From a checkpoint of a small transformer trained on Wikipedia.
Architecture: RMSNorm before each block, attention and MLP in parallel.
Training: a variant of Adam for these matrices, 312M tokens, 9507 steps.
MLP neurons of a small language model. Each row is named by its layer, matrix (gate and up: input weights) and neuron, and shows model dimensions 96-223. Each number is 128 + 24 x the weight over its row's rms, rounded and kept within 0 to 255. Numbers have three digits each. A neuron's up and down rows have the sign that makes its largest values positive.
Before each neuron's rows, "fires on" lists the tokens most often at its 100 highest values on Wikipedia text that the model never trained on.

fires on: " The", "The", " the", " A"
L13.gate36:105133089152131157100128133093142124131159156170159105172116115142149098158128091149156128140123137133134133104149092114137121173127117132100130119123105123129142108150119127105101098144144140168087158108186081099152138152136119113104154132140145116103144140114119128100110131112154123120122174152109104132125114127141186142150139109094091113117094138118144093102148156149093142096103
L13.up36:072105127105149145110136124095136105125111159165125141145091104141150080144172130141133155097122146116154162149084095117100121162143129123157123144098133114102173152193107131110143130138169166096160196138159145102109078129140154131154164111079163108138167073110140164116134120139157110181140115134140145102127132152167153148081138100134145151152137154084102111105094137122084159153112

fires on: " in", " of", " the", "s"
L8.gate334:159121180155127168157149161126141120155160125186139093164130089126122111129098109140109145132160119107153116152135123147079147125154126126164097122114124113119104132144117123086104142118126152135098117085113094139095136127138136111097146148170122132129137112114137170118180190141115151110181148123083101125143163157108093145122130115124136100120131076099137099117117120134147154105162
L8.up334:122153150130110097153139119115117106119093137096188152147153081156128157120113115139090092128123121085108132131158107132139140115106105189140123117137143173161145145137130107140125154121116081155126167133091122116118103177125114145150121123105112138120078086096098106081121153066130104113105117098116126093158151143142068146128114132174117121150097156113112100135123127100141128125115

fires on: "-", " V"
L11.gate432:143129122113138150156186155164143115165129134130120167175161092144133099134131136120126112113139131106128092141135139131133142139149110099150123106080109137153088097105112112120173089098109183172082098124117119126103133121163161126169127129112140147116109119133133113119117113124121106143110124129094128110167147104120141148074146094117136158089124137123180133097171074148144123131115
L11.up432:145118102124131087117133155148137142139139105140135133138083139158090151155131100135129120131159165143144087139181145136097133120108144156108117163118142163117115128121141122139118116139172146087130148158153113142149103169106135136138151063100157173140131179141086117122103145144107125096111134143125057081107119098123168124072125158125124152147125121135132135140149142118102158123127

fires on: " (", "|---|---|---|---|---|", " (−", "-", " medal"
L10.gate526:148116141151119184150112126114116125119141120147155112110135130159103117147091142130133163134096140134148096112146147133140075127114085145120103132130120093192140116124138102100169142107137141117117132165146154108087167110137138154147107116102083115096153141137125112143117157120073113161128124120114120095152157169163178119155163109095145130099133123113134121158156124169091100129104
L10.up526:139149142132118146125118146115140113135116169126181096163166127135099109153081128126133139114189111139146131137096148126151128110133167124155114134133119122117148111117129121136125147112103163132170128114135165118148149113095099113119173131112133103146130132134129124105117111088155165135127139125119130132158128127190137106109167144164155120117118145106137082073161114133125141150087

fires on: "o", "ine", "te", "io", "yl"
L3.gate74:110134114133129119152140127119189157137108116105129139146143098078159139103140129139100131147141133157116128111148140101122081132134200099147112121156163111143196142131162063112112092156154102136120137145158079086111125133162129119094064133100152105110124181107154137120165135134122181150136171124120136150121123109111140170095151128136107103121129126130126160110121092110143118122184
L3.up74:104123152131119120137149137125113160134091161096135162160117106149146132156088135146095134128151087134133127119121145135121100120165131090116135143180157100093112109116105114126073149125113125137117070160144121132114145101131111128123137184155096128146145146164117144122148129152116181133138139125126151137118147099112090126108091116115078103071133094137133164138078119187129135135145

fires on: ".", " in", " of", "el", " to"
L4.gate308:161160157149131127132124151105125184139150138130115125149135139118101131176124136134146114116127145179103085145160138128129117110126122138123070104083145170132101141147110133113113164165144137090134130117112102149092104162130134145159141124138104132101121140141128185100104208135101156129141173112134124127079122143085129131108130150113103101113138106126122099096124110143165146172120
L4.up308:125096123132105138139168105094118113147157149126142144114133126142122160122126155171154143169163117181132121158131147126145106116121090140125107164142126125153122184108138126149152129129148153125103122123088129132134147134150154142122143117113145124118119125113144082114078092127178100143146156151142131131144161119171067118140122119128137111112127142067148084122114123127167150123158

fires on: "us", "om"
L3.gate542:163105146091106147095182106148117164140127138126140130104108106147153121101144139098118115115142167162170122112123118119130152082116148131134067142106158132147133098148110130103148145139109108096123121129113128162129121114107132157130143164141096087105202106137084126156125145096100138141084146096124116155059129113120132116107098122139120104137180114121145140076081135103093107142159
L3.up542:185154142158120102140150111146104143136161126157151102129115128137090121140139169123080100124096152092103175133144140094120162111154120127139115113130099135150177118141107102143119157142145084144136107109094101105134117119119145124125146161128137116116113134154158129132130116179125139131115104123091103119142075111178112128117128124130141135145134079132144140120130132127153127135075

fires on: " and", ",", " to", " &", "–", ";"
L10.gate82:090174122127140169130122106131134116109172096135101095071152134118090134149185117140123138179147117152112117078150119121104151132130085109106145100109112110138139148123129103107118081122162132117143138114153114123133091156129111147119098132083148099120094140130089079114089109110126153146116108125090145128131139111131145118113111123124071130126103138130129112105153106080140099137202
L10.up82:149111125101177142085162142128111150110121156094109089109122104139105153113127133160113087145164171129134122120089096153130120098112128138112118111111126156119128145124136126140123125130087107129101148137115135154124124157114139124140102133114172122124126176130110152165113158134122111136147103120123144084111120131085151095143136162142146138134077117127118091151135093139109131133162

fires on: "-", "'s", " his", " their", " its"
L10.gate316:112111111116104155198129126100147124162129172128126160147109095147133119124103130147155137118176083132175128138135122155113105098055101124150112090144081137112128109165128131101157158150162130108087127153151148120157102096143149134090158136161133118155197121143143117105150155108111101137180117132110156110082153140153116123156147129114142136150150147106126106121123105161097115130132
L10.up316:140095124152128100120152161159129136147154165140084137178111094162126107111151121162108139122143131134120087123106166105138122100130108098148112113104129103108158143127162167135112080106113128125135146102117086149103085130195111092128125101132094128123162108104094157120130171152134134100140112159152104113123129108112115135152109093201129121171119143106115109143162091137160159114097

fires on: " not", "'t", ",", " and", " later", " or"
L8.gate287:162135116142151155108086119102131122120134127097102131129133157149173158164128138090087149159155127144145127125108105129131128104117169115131121082116113111118123136130113112123152082122172168116155090156121145154160097122125140114121116115110097162097159149138154111121122123091068052105150133136176114131133153119091169148118149117137112108114140148143162108138098119116130114119147
L8.up287:081126090077138139132117100131128160112134126120070112102149126139103127137179108069079123131116153159129130119101138129117116123148131173119100056149121150121136117175152119149092110157145140163152119140175107164139076110106136110150142107090119148126197113135102120119132120144105113110113147162133176115112128136127141115132123122145131124084136144143143115127060139098100161119054

fires on: ",", " |"
L9.gate685:148149119103175166167130115126144115115125123112133147083119164131144114121125179126098108119091145137164083148097112126171141146117103118107120107151088121184143091156123105146136084160135116097126128135105131148074118138082126130128100140100113105101133113136130086085120110102118130127167116147115119110169131181149086130071147087109119148183133126137140109113157139126103157167115
L9.up685:095134086126167120140162140098131150151131124103131181103136176111171124154137110174082101147120134135111139116103119099161085124135124104073141092129111159143144129134113131129115088159122130109164107139131117129122180092098151142119119111141127121141122108165194079136133101129159085123118126167147141136136141132141098120118156123099132148148156070140089141105105118136138142130128

fires on: " H", " A", " Mr", " S", " C", " B"
L13.gate627:139130116121099127112128172109124137133159135124155136128089119138095121131130083114145122190143096097130129107128108124118162180143138128137091117155142145136096121139135091113158119111156100102110135122130107116125098104150127093112139093143137124061112106106113145074133104128117097160096129175127115141094168176142134148121124121106140076118107134161152099151087147117148104138148
L13.up627:144153114120135156126139135081134125139137130114105121168131097116122138141130146130123157136177122157105112139096135131103154153145131099133082126137133122154122163147149110127080150135133109103130132142125124106124157093144161152151130086104114117103121145161159144131144138130137122100139160152092128140117123085101142085121163126088107189154128121156135116112092123132177116123164

fires on: "o", " Rosa", "io", " Marco"
L3.gate743:116148135136125119154141136126185135112094114117143122148133062117173148119082123129116152166159141164119147107116119121105147137128113067156058147128139116146147138123138083080099095110162137142130113109192110136112097103149132166083114153128177126148128114132125155083103143142124137167113116148118127109113121171123146125041134133112097118133126119166159137118107124153127127122112
L3.up743:153120101127096146166131087143134105104109094062106139121099104124140156128107136121151158162132169080104140116110121093128112154121166082151103117147133155143139125119128109091112140139147132128151091087180131121135143094132119136079145179139128149163141117144148137140160131111155175147126123111115159091133133143136138129099131136092082116091166112189116186111086158114070123158150

fires on: "'", "-", "’", "ing", "ic"
L3.gate176:133192144076145122145140142099123125118119112144140103127162101123125116130153138147117099081101112067122107109144137093108156171137133167119145125128126120129124117159147141130097092112142121154105145096099096120127131141144131116130146123119186090146154176112140127163132102114162146164119115159085095145109165180195141116084126066147134105116110109152136100096165121134091095147131
L3.up176:173101146118151139171136140115128166119156092106120142175144173146103147141111162157175136089115117116101107136158163118122114130110111155101142196101136121123152130122216147119132088113138128116140118095171104134138147111144162113114162129151139169108104176135161149106114176140103119124072140142110102119128097105112153136106160124142125163136081134141147103098110124093106136116144

fires on: " a", " Brazilian", " American", "),", " an", " Chinese"
L13.gate572:126156128107126164119136143101137103107168112124155168105107114115113089164111113120139145135135117114124104102107138149160138131084180130115084122137125125133089101148172185151180107106139118128139095155128118089162170097120078138135153122144138128081133107113112151121186151141116151130135159120139121112131145143101135136079158130119085116135183137100147106123085113118110159150092
L13.up572:126132107152160137094117102133160142121144135088148174134104098123118108125109156139143157171172106146114161117097112142172102122126146110075116133155139155157121120103123121126155108095156145131109053144094134123143179155113100126171143127156116111107155100113081143123146180126137126115089106146121117108135168102157131128108162144139105134130181146150145094119183095103132118108128

fires on: " during", " Date", " Year", " age", " career", " years"
L3.gate411:122187165126139152153147094124135173167121136082133136133135141121157093143107111157148113101107122141151131127129127159121129160103104057172114106116106113166145131103142155135115131121150171148119115126112136088124154093139120172131129145116103127121100129124151163111121155061100112173123138117064109141133163160139147137110131123099044101123135119086077116118138104134134149093112
L3.up411:118081087163136125089107136110088124146152136111130107151131151140118074132147120147149168088117124119132140117143111140160127140149163124127165108123094134136093111118123138092140157094142103095154095146103135110100170132165110106152122101108162090108130128133194165113135190123122094110155109092125111099138133108164131119098161115132127114131124133161118072124131125141138151145106

fires on: " r", " re", "us", "B", " cr"
L9.gate719:127116122086121137152112091123089140154129190092149130146131131098161117136100123138106105171107143115135119093107048131120121131148126141106093132176132170151160113136136147140148132119152124104134105124156127138126118102083136100093139135149084127089124091128080113147145135131129059154105118115131122139105120130134113135110150111089097118152148121147120143145135138144094150111121
L9.up719:130157094167134116096105136106119100130127114130175093087108123128105103198094103132127103122117168104122144149126115097156183147152161173112077115134114139150142115173125116087133155150096092138114119119095138127110104133156106096134153105138090116133132090098078118115148145123144171079138131111124085072130159127136116107117142138131141138157124127137161165125137129135160089162130

fires on: ",", " and", " by", "ly", " By", " since"
L8.gate466:167102130088159184108105153092124168087123137163136135138155139107141083124154111126088131149130123113175138111134100184181103147092096117144133081076105153102140133175104138128112123150152110127139134139176141111147095090105133145146129102128106132121158150132130144148144132090121107162112100118133134135087143126136163126139162121112066109174143181150146139125103137119080103141128
L8.up466:157132078136155136103104163135143182102143157098100132153158125120128133166147115102161128119128113163135070100113112109128132118121118094139140148136126185112166126167134157139107100089082113159128106126148134170132092151145166109134133110101136128140165145154120166107115144106114133100123143102128134163113131165110126137126098083105114132100108121133129105067135124142127143103147

fires on: " the", " Star", " Top", "ox", " These"
L3.gate514:099136123120125101164130155129130173128140108146123153110138101138154130151113147138166122145192075148134098134125160094129178117127146119102123100113120150097140127150147081141111157138158169117127111158160096121125145141154145150083121130108122123123102100158131135113133139123114121143176159179127103124129122123116139138063138127149099095128109121125149115100140074116124132107129
L3.up514:162143144125130131155148131167129088083110069111130116152132118137093097158162142110168123104141128127086113131136192120133129115141164142098099108149116146114119158052155129115106164136104182149122150089112112139169146111136093130104116156149138139134146139128121178142144140164163117122146115097128093103129155112127128142126120082131090130107121111136093138097097118119134167139111

fires on: "-", " On", "'s", " order", " his", "In"
L10.gate256:116145136129168142147105171101124137133122177144163113161090118148146125126084164167111178132108119123137113112148149093175130100117093117133086076078109163158120128137132130104161144131131130097115119160115123104136081100122198107112152161138115123133132144166135125145111115133124127114120143147100090116089129142144112087136152139123132107164103142132125119170097120126091128124175
L10.up256:089126127110123152140141164145137116156172122173147116149146130139124112121120117132128128145119137120131090162171153113113122098113130136078142122132184118118170145162133113135146165170082123103133118148165136121128107160112128129135118119119139127120112167131128133104129138120145108131128099118150069123139123148135137110174111121166110129091156142122179113148162129097115108120136

fires on: ",", " and", "c", "t"
L9.gate254:102137124103160187130120146143115117151122122152106078147103084162155092124139128118112134124150092134185125097115114168137135136136101108121076141122149153122110103127138104133072099127114125138115149115170124150135087108112145136093107140085076154087153108145131101127076124106084095121113129126122114151108172129111166156105133120133135114094123125087087086133113152153110115108140
L9.up254:113099077138156123140104120114144117168181132140104165133076133161114132119151110119147173118143146127143108141098126110100105126128122142112102096111149145106124100168151106144098064090132133143112123144169165161191126130114141122102144084101130125106117096169110115099149122144142111157132148136125146110141139177133165113175151114119144115098175153140142169158135118148087104130143

fires on: " B", " F", " R", " H"
L13.gate501:142124141130160137134105192097166134140150165126177115193163152144138162135106132164118105156139114130138109113121157098092153147129124112134118156122170150150127098112151115129185115121158098096108133137105116132162072137088106115153142125141114170105133155088070113101112130156082116108106124138142115130146141176151113136107142144121138106132117081131147055146117112110092124127130
L13.up501:114110151159195112118144150097144140098146149111121120105142126171125100162132141125131141081119114171107114199138105132130166137127155129117090116159178083091150147160129108143117126104144110139106173139121132098125165112096110129146153138166121123061150135082167126145150118130142133108143136150165122127129167103152144133087107106124124159165118160101133070100159085128138139109096

fires on: ","
L13.gate41:128150114092148156167129138101134105145103130112093081104136150146118078149130128118110111149171095113133094120110130134110175108119089101142140173153161169183182082120109122140100059104104123120145097139142122142126128124121149131119135127148136119110114112156142065076147130102111140121125130151084158140124126156159113154135161143114086115161124101108127116156117074150138123194124
L13.up41:139118150140151119117157158157143130117111136173141138113150160144124139110075150175132103150143165131146095101070128117135107116158154116145135120104115152149137119161105128117109106113135135123172102143106156115126106112123096104117116124158139062119138096120201121143138123126132106129157093142145154098130147125137117181113147082099113091122173099156111124124119151131145132144141

fires on: ",", "),", " –"
L11.gate521:131165106120102143134177150086110092122157102140137118138161132157192178144137122147100104172110128156128121144159114161149148113094139124125109140096122145138134115123120097111182117136131148144134119122140106144176106120099114176114150160108107145149128112082117103101123131117127153143116098144136122183160107125164115118141137125135109134096138142136153158169109112120129128128172
L11.up521:108083096118195130111156160145138175111116124115098127114127125151131118122115152136132150073140101133094121159094133130120116096096120139122116115165095155084165156154150127155132099135128106117117122119127111190102093137126109142146122089142131101103113156114153155080104102136153122118148142145135118135108120117129146122146110161105148146106130145180105102133115146173102101148114

fires on: ".", "\n", " |"
L12.gate431:100148144137126161141112141095094119084146143122166093103118152117122118134127136137122134116131079141145189161103081179096146091146076137084088122111152163091114115133127144146135172136112128116172145129170125125110144149161124172131123100103100131119096165101092115121125146118136134149132119155077135090119112109149185123116119126105088120107122155130154089103091128155090140129110
L12.up431:100148113123131125161145128096123137150122074122129140102113118132126106179081079126108068132108128124129102117147134146113081147127099126142144089111119126112096168167120151107129128099085173161145140065145121115114148120133152159163098118094146140140144078102130135093080095139120100143139111107151115139088134154099165098106127107116135173181152116150188202118125094068155105151111

fires on: " B", " G", " f", " F", "B"
L10.gate680:113144104124139118127119169136145168144157128117134124170108107106155146189157114153146096120155096119132106127151134135119170170145094115165111107117168100149116154132162095155115100112143140105159167136134110072104119124149142154150157116138171175133117122108116099096087181080103113115185125148118118129081137145116114099106132111141096145115134132145186086067110127088143109152122
L10.up680:120106137120156114127151146116131134110176164183125127158090084119128123151106074161180136108127142116130106121134094097123111167157117127093116124165132101112117111102141126100096120144101159152131148108106107157090145149177105117143159138146118156116148115122157128095156096155147141100149167129189095124144137107151134127142110139097127125124094144108072089105089150116146123109101

fires on: ";", ",", ":", " and"
L12.gate444:084131117115147189127145134146121121136125120103100168153106140141145106122127143143102102154151130140152126107086040171171149160068119123118129137102104181131131130083137102104128093155154118138141112096121127087113110110112099150112139153103119121099088125117120153115148096126095109138096107135143153136149119119152140175070136138130126104109087132156091112147119133142127137112152
L12.up444:089158159181144137123146124092152117151128140146141136102132090092138115122093134142155148104112106166125127161117109139121117137110105115101127110192120148112141157128119110121106115133112141131131073147149118140176156120201121143176106111164131127125095154151151140110094152119123146078152146142105124105148137131140175099121096143109150153103109116087119097141136174110129163120148

fires on: "aged", " (", "-", "/", "."
L9.gate668:179106122144119141176086115116103153149130153164119137189099109147156104164080130139135128116113109111137117120149108123150144156129127106131092152137108140146129143160145147133081129083086167127145104132136117143116126116134166114116134103101131127110154127139169149115127143121144047126119134136169102078166147129122173143099134113153164117126191136096095128133154135124129155127138
L9.up668:108111149130124133109152140114087154141108125138127103116103146159152144089113173155113141102097171147123100130130142142104126133120112111151146141131154149136168153127149151126112128123138137144148135118147112105103108142127121145141110105121129147099135188127106119104129145104108073107173164108154061144137110126152157144145085099138115111133120133116126156185133168088140133137147

fires on: "-", " in", " of", " the", " was"
L4.gate382:109093148116112165140119117141184149150114154189158123175111138144169164165096134142116120144152129127156130115089131123135120134107085110173124121121193130131098101088154110153152152098116153079115128098122141093112124106160151152097119176098098074141119129156134103154145117128098085138162164158136126127125145136133146108126104108121165146097108187113109087095098157099110113138134
L4.up382:140157127098101151080163131100116168127111137150139103155158157132130152132124160137122106118119128104129125124156143143077122159099080087120093130114101129096180116169109149135121131106081173184132112116089125135110147130103140178172135132125165110142172160092146163151106130099105113127109153108126144109133134139115111069161100141087102111147149163106143104126105138123126128152163

fires on: " the", " until", " to", " since", ":", " from"
L3.gate680:122130112151111165112125160110170113131142121124116113152100113113131132145122110166102116094147127136103125151156126165123159138141117099158096135116172134155155103175140155116108133104132160099133106122133116144140126130141166177115077148112153095112136085137113135139161178103098100147203154133087104159101176167147092134104114160119095107178127111135135097122112095151099124154131
L3.up680:142108135114129114110129170111166091106136107155141124139134093153112082144160133126145116111133170126112146152113155134094155173120126137132119128144162126134080111126059117165089153127152121130119135082150188164159150117121110149185145127140118124118126085126138121113156143097123141151162146093125139142111114151142118136126129135121149118129106102159139123088135122100133119149123

fires on: " to", " a", " 1", " an", "oc"
L8.gate539:146143107121128131108159131111122118099167121140126117127124145127095123142111128160151198150112085094127131101139131163150112158152140170140102099094116094118153137138109106133108145136147124107122121122148134075135139130125116151157114136126162136144149115135134091130116156100169107153106183126109107167116164187123167161124130110121120104105143126104103070136130153090098100103125
L8.up539:129114100101099127124106083163141096122094115161131127122089051118145117138149144096145144109166111154125120119139129141135097137130156165110105152153144147133128111131144147099153095146145109199118078128143098133174146133116158171130105161165147122125121081126112117130110124096118118148121106124111119123101140116137137123121130157107149110150138075159163104156124148123165172100129

fires on: " B", " S", " H", "Sch", " R"
L13.gate330:115130107092142121136109133135153145114103146096176154119119183113133165097145093156120128131121116128110116115147118151137152131155135135144118167093155118167104125162099106104129095094115085115108165163147139054155114133136144086138107145112119172119120109152109121097098115186117114132120126140147141129134159115130108163118166129061141080127132140147151091137138143125136130099107
L13.up330:133163152121111111157112161109147119139117150152175091143133097110105125143129128136144142139127131184109109178170107120064171141139113106127120096121155120085137184151106114119130087132140142109125129137105206151125147164117112118140174162178092155138137150170124155124121128145170130119129164137132120116111126118191150133119114136134134138149099138090178141109152136119109129140160

fires on: ",", " and", " the", " a"
L12.gate342:150135120156117171156153111108122084102166144159102162156122133129131139133137149155118155118129133150115108118116159156111131134122132088108098070148109145130123118086129112090142129151152145145126134143088143187152076098111124129091133143112159139127073103111114145108169122180144111156149104129133085154169142122142136128105154134137128126109153123140118114170086131134164124125141
L12.up342:086148098080148133128089127123134127150115128178092134181092143150096137133127151151125132121083143176123136136099109167088106115130120136140156101101110121091112165159111128077084097128156157132152103178160138134136081092146142104124104131102140143114166169141147128129121115128115108171140093087161127130129110128104133130115096117153135155156129167104160156144143137128157148097110

fires on: " |", ":", " a", "E"
L8.gate743:099143149090148168130100132075114162154125148100156115124095113127143132147115143173142145179170099183119152137126090141099154130169110125153107087140164108139088099126148069139113117132128155123137068143185157147113112131132112110124138138117144166145089140123101099146143165112102162123119134157142129102118101168117114123121135145089131126154159168119124129074135118156129105114147
L8.up743:106128150108156124099118099100113150163153111122128103113109136151128140116132114120131090128076196156124146127106153143131039184117151126094136096090086081148143126149108176168158149121085110119134139112087135100135125136112102141144089106123125135112116138139108147143128136177172136139120156132147108100084133134132142133119119115110143141119133075133135121133120100164158082108116

fires on: " |", " as", " (", "-", "\n"
L4.gate758:155187113136138149125166125114143116125116148111156154109155107107176128145120150135088097136191124164117115140107091145100126135118152081105110151125152165156120125111167098139143128081150155130102094148108117111090130172151155178111139103099134166155096137146132130086146146105149132156106130128090101111129129128164152135125156126148102154098119151117121147109168170111089126151123
L4.up758:118191112120170136126159136100093092148175103111131129138118130102105157121145126148170119115113115144140127157136138116103093089115116157123121121128148159129111156119144126144107084129125145125138094119130110161105110111145145154090150085127105144144090167125075105106114159120120120124099114105140130120096119107112092112112137143140091175113130124130174163138079131143102093145186

fires on: ",", "The", ":", " The", " It", " the"
L8.gate316:130167132119154154148145150119140191159150125155116159144093147168160116173138153162148138112102147158130130127145082112154116161135130129133105118097103156134139145115095132133133097100121156099110124117147118086151105113141194139187107099126119149128096120097131135132114153109109117125110100139117117169122147141170142133119127157114126148107139160099178088120100140152128122119165
L8.up316:089093113120175130135140131129143161146117142129122090122163085116128151151145152110173138132107106122121130103111157146106134129110119073146172105150167086101135102168135125087155124122116116111143103106087155202125104129147149119123166082093157169106130146166103146162125135186139086117123149110150114159118106137111150155163112135125094138086117122143144086120120147146136137112166

fires on: ".", "\n"
L6.gate236:150155138148148162146139163119106123103121159114144142125075165131151098154099166138100136160143108174126108120137102155172162155112117111095108104130180131118134131118125152092120129107137138162140097115183163143146123105158132143121096121139086145132175154112125152138103121150145079123152155122078114111126129120116122131116131120095102116130098155173149104114133082114124106117087
L6.up236:140144147151161140161131125098142105132105138151140116115105116144142086127114115118118144101086150162167166141107072170103155136080114110119114077158143136110126133124109141116124134068126140159103106099150123142140087121110154129150089144118121144136108131110105152136107135123118118099155127130119112118113163154159099080149140094089125156173126109143122128123131089152114094100101

fires on: "-", "–", " the"
L13.gate387:159140095087126159136154128156106087138167128155153096131097094094136053093151156175135145153102119125140142110135109138100153130122132168143137131097136191146120080097158120131137112090143149110105110099121095093104114122135104128121126059094140098122124127131122101117109130083160130162136126094113075147128143087156132159117161135138103114124169115118145133084132145155121126109154
L13.up387:146130101143092166147105162116126121099117113097121081146073163145108160130114113130173112109134131152132165182162139122108164138116123143089166155123103140120115097120110102094099132124146103116084079146158135134123136165106084129175146112122144161140114148156127112112118121090125146136135112123122084137083127163128097147130122074142102179140170107111148122129148116137116128107105

fires on: " A", " The", " B", " E", " G"
L11.gate536:125119092073165129169187139110123165119163130119145169150115141120148102128152124176158105116130137117111109138120123143111111148159117094114105108127153086152149135109146066110140118136119173155078152129116084112104119107149120155126136105090144155116125142113147137094101174152137105126150148157147099148095172099108190149113166136139123127090114087091130089105110186150131153104143
L11.up536:151143159160109133092180154123122099112154124147137114179120104111157113132109144142136134154141138135152152131101110124107176119141161195157107072119124091138156148107105153122108107176112170139137156159141113111076146126158121165108123115151178160100083114130128129137089142138123174142179102114137116121115168177154097121107113154110129116162142145102149068136115131109140072083098

fires on: "F", " F", "f", " B", "M", " L"
L12.gate21:129154151096155101173128149101145159134175181147113135122108117094140090151165159130149145127095136164118131124103124114111186155170128110121140109121104140175111153121141127120103115150118135161107140143089097117098143132170136110099132133155133120058136142086103080128101102123121091153152130151121143139134136097135124128126180095088165123111135128120129141117088155117080141086130
L12.up21:137123157110205150143142149112148111160165121106098082133144132131118128150137102150140178108131146174137103174106123108155159174096165131113104216108157068135123117142162134148097126111147121170124152136146141136117105128106114103167144113129096157104148154094109110107142078140155112133150099151121161122155142096134151145092129108126157134128154127082105101126119136118117131122091

fires on: "is", "as", "ia", " life", "ant", "us"
L4.gate59:155136163123122133128114129116131142140123148176139172103116144137150080131107154096113107130135137117138114150145173119136109149115117122158136121158126105131143084129099181151143164147144154128119141119099113113143091115112161131149106126135179123138206090100148126129114116116105109115128158138123150138144117140075158148108117119133100118139170141115143153145103164112124128147200
L4.up59:163126154192150123117163090082117120113123090108099141139160118148138093130115133084101113098115112138113177119145113077139116130139129132085130176112097096131143152108106143109135122127183109162133114126061093122116152112122123138110118111108147124112081141147142125149098167115167130103119117109079108113104160106125122154144141159128118166180129099133123099170111155127124104121174

fires on: "-", "\"", " (", " a", "ent", " to"
L3.gate577:146155158117181156150157119095141131128153151134107156112133113135116123148102164131114092148127115137168128123095095189145145127103091132112091149095103137146092133125154147141148135147122185143144125151152134129160074097159148177126156120116111087130147126143081139114135133124150106168149162125161109095127132133124188136130132133140102143130161121112104138126132092162108097101124
L3.up577:133135155113140148165120170139147088101130118136126168139103123156121118141109112145145080090165108161134145136113145124133149095144113146116146139167147128146114131119159050145142137153152160099140079158141147103125156112097108142093145098105118127147127141119063097083115104126137096161116139098144137102102131120089148154141101154121122137129144137120136101070159087124151089074116

fires on: " the", ".", " J"
L10.gate574:157115118083136120162140138142147137099166138151114169155100096101136096178118145125149086122169129155121145108133142139152145129153055097152098114129167160150129145097176154124102196121109183141127138108129120121091133109114165133126112144129119119115102116137122125099105152104131107153177163184122087104132181116162141168109144125156100119116123140098127088094094091152124113145099
L10.up574:159071114121114133128145117119110183099132129117167123151111133154140146182120082169135124088141146115161154152138168113065159145132136139156118101139121160115150153119118154149082182104159141114131109119165127149130155139176120150139135091125159147094140138121120107139116145158138151088153139124157149166101169078151138138137096103095089103119117145114145131125102101145094164143137

fires on: " year", " Year", " years", " day", " Academy", " month"
L3.gate324:151144116125149161151109165113100109136162104089106112110164095154108151117096124136134113144148136165127100133158125159149143129129090091142137107125096158141130151114130109137131096142183163175118144104093162161110168111155122118114137082120096102090133106129115112100129108053101113125125109091065124149150126135128136111075143127123123128139155119071132091113141130106135150107153
L3.up324:122117127114103103110133145103135141124138124128138146144120087113084144107100146131117143122142106158161144110109147125152120104111140066122161112153125126129096137115126133097101115098151128159162095139160124166099140119099091110104147139122133120130123120087157164115135136116117135090095112150134119143137115135150175111110121078087109122128157117129115157139093144118167129129158

fires on: " to", " not", " could", " should", "'t", " would"
L8.gate325:145128090077172155140112140129124140136099142162131133125098096121143131094097137143082142131159134181151077153115080103151144106100114106111086055117137113159110090180143091118113091112109161097133131123165145154151141125149152141143118095127133146100158141138139120106118114106126147116106142144127145097124129095147149128147187120093110142125125151113152142112116142118114118154139
L8.up325:113108121125123129079102110137088115103125117159069093118133172152120111085133103120119132124129130125138115130127118134141103123112121114091168133126098126118157117146077168151117149146138159142122125129148118152115112133116092065147127101114113123112150144136161110122108096139108107135131147123128192113140141159087125112131143128163129098100093146116112110165127124081136142102121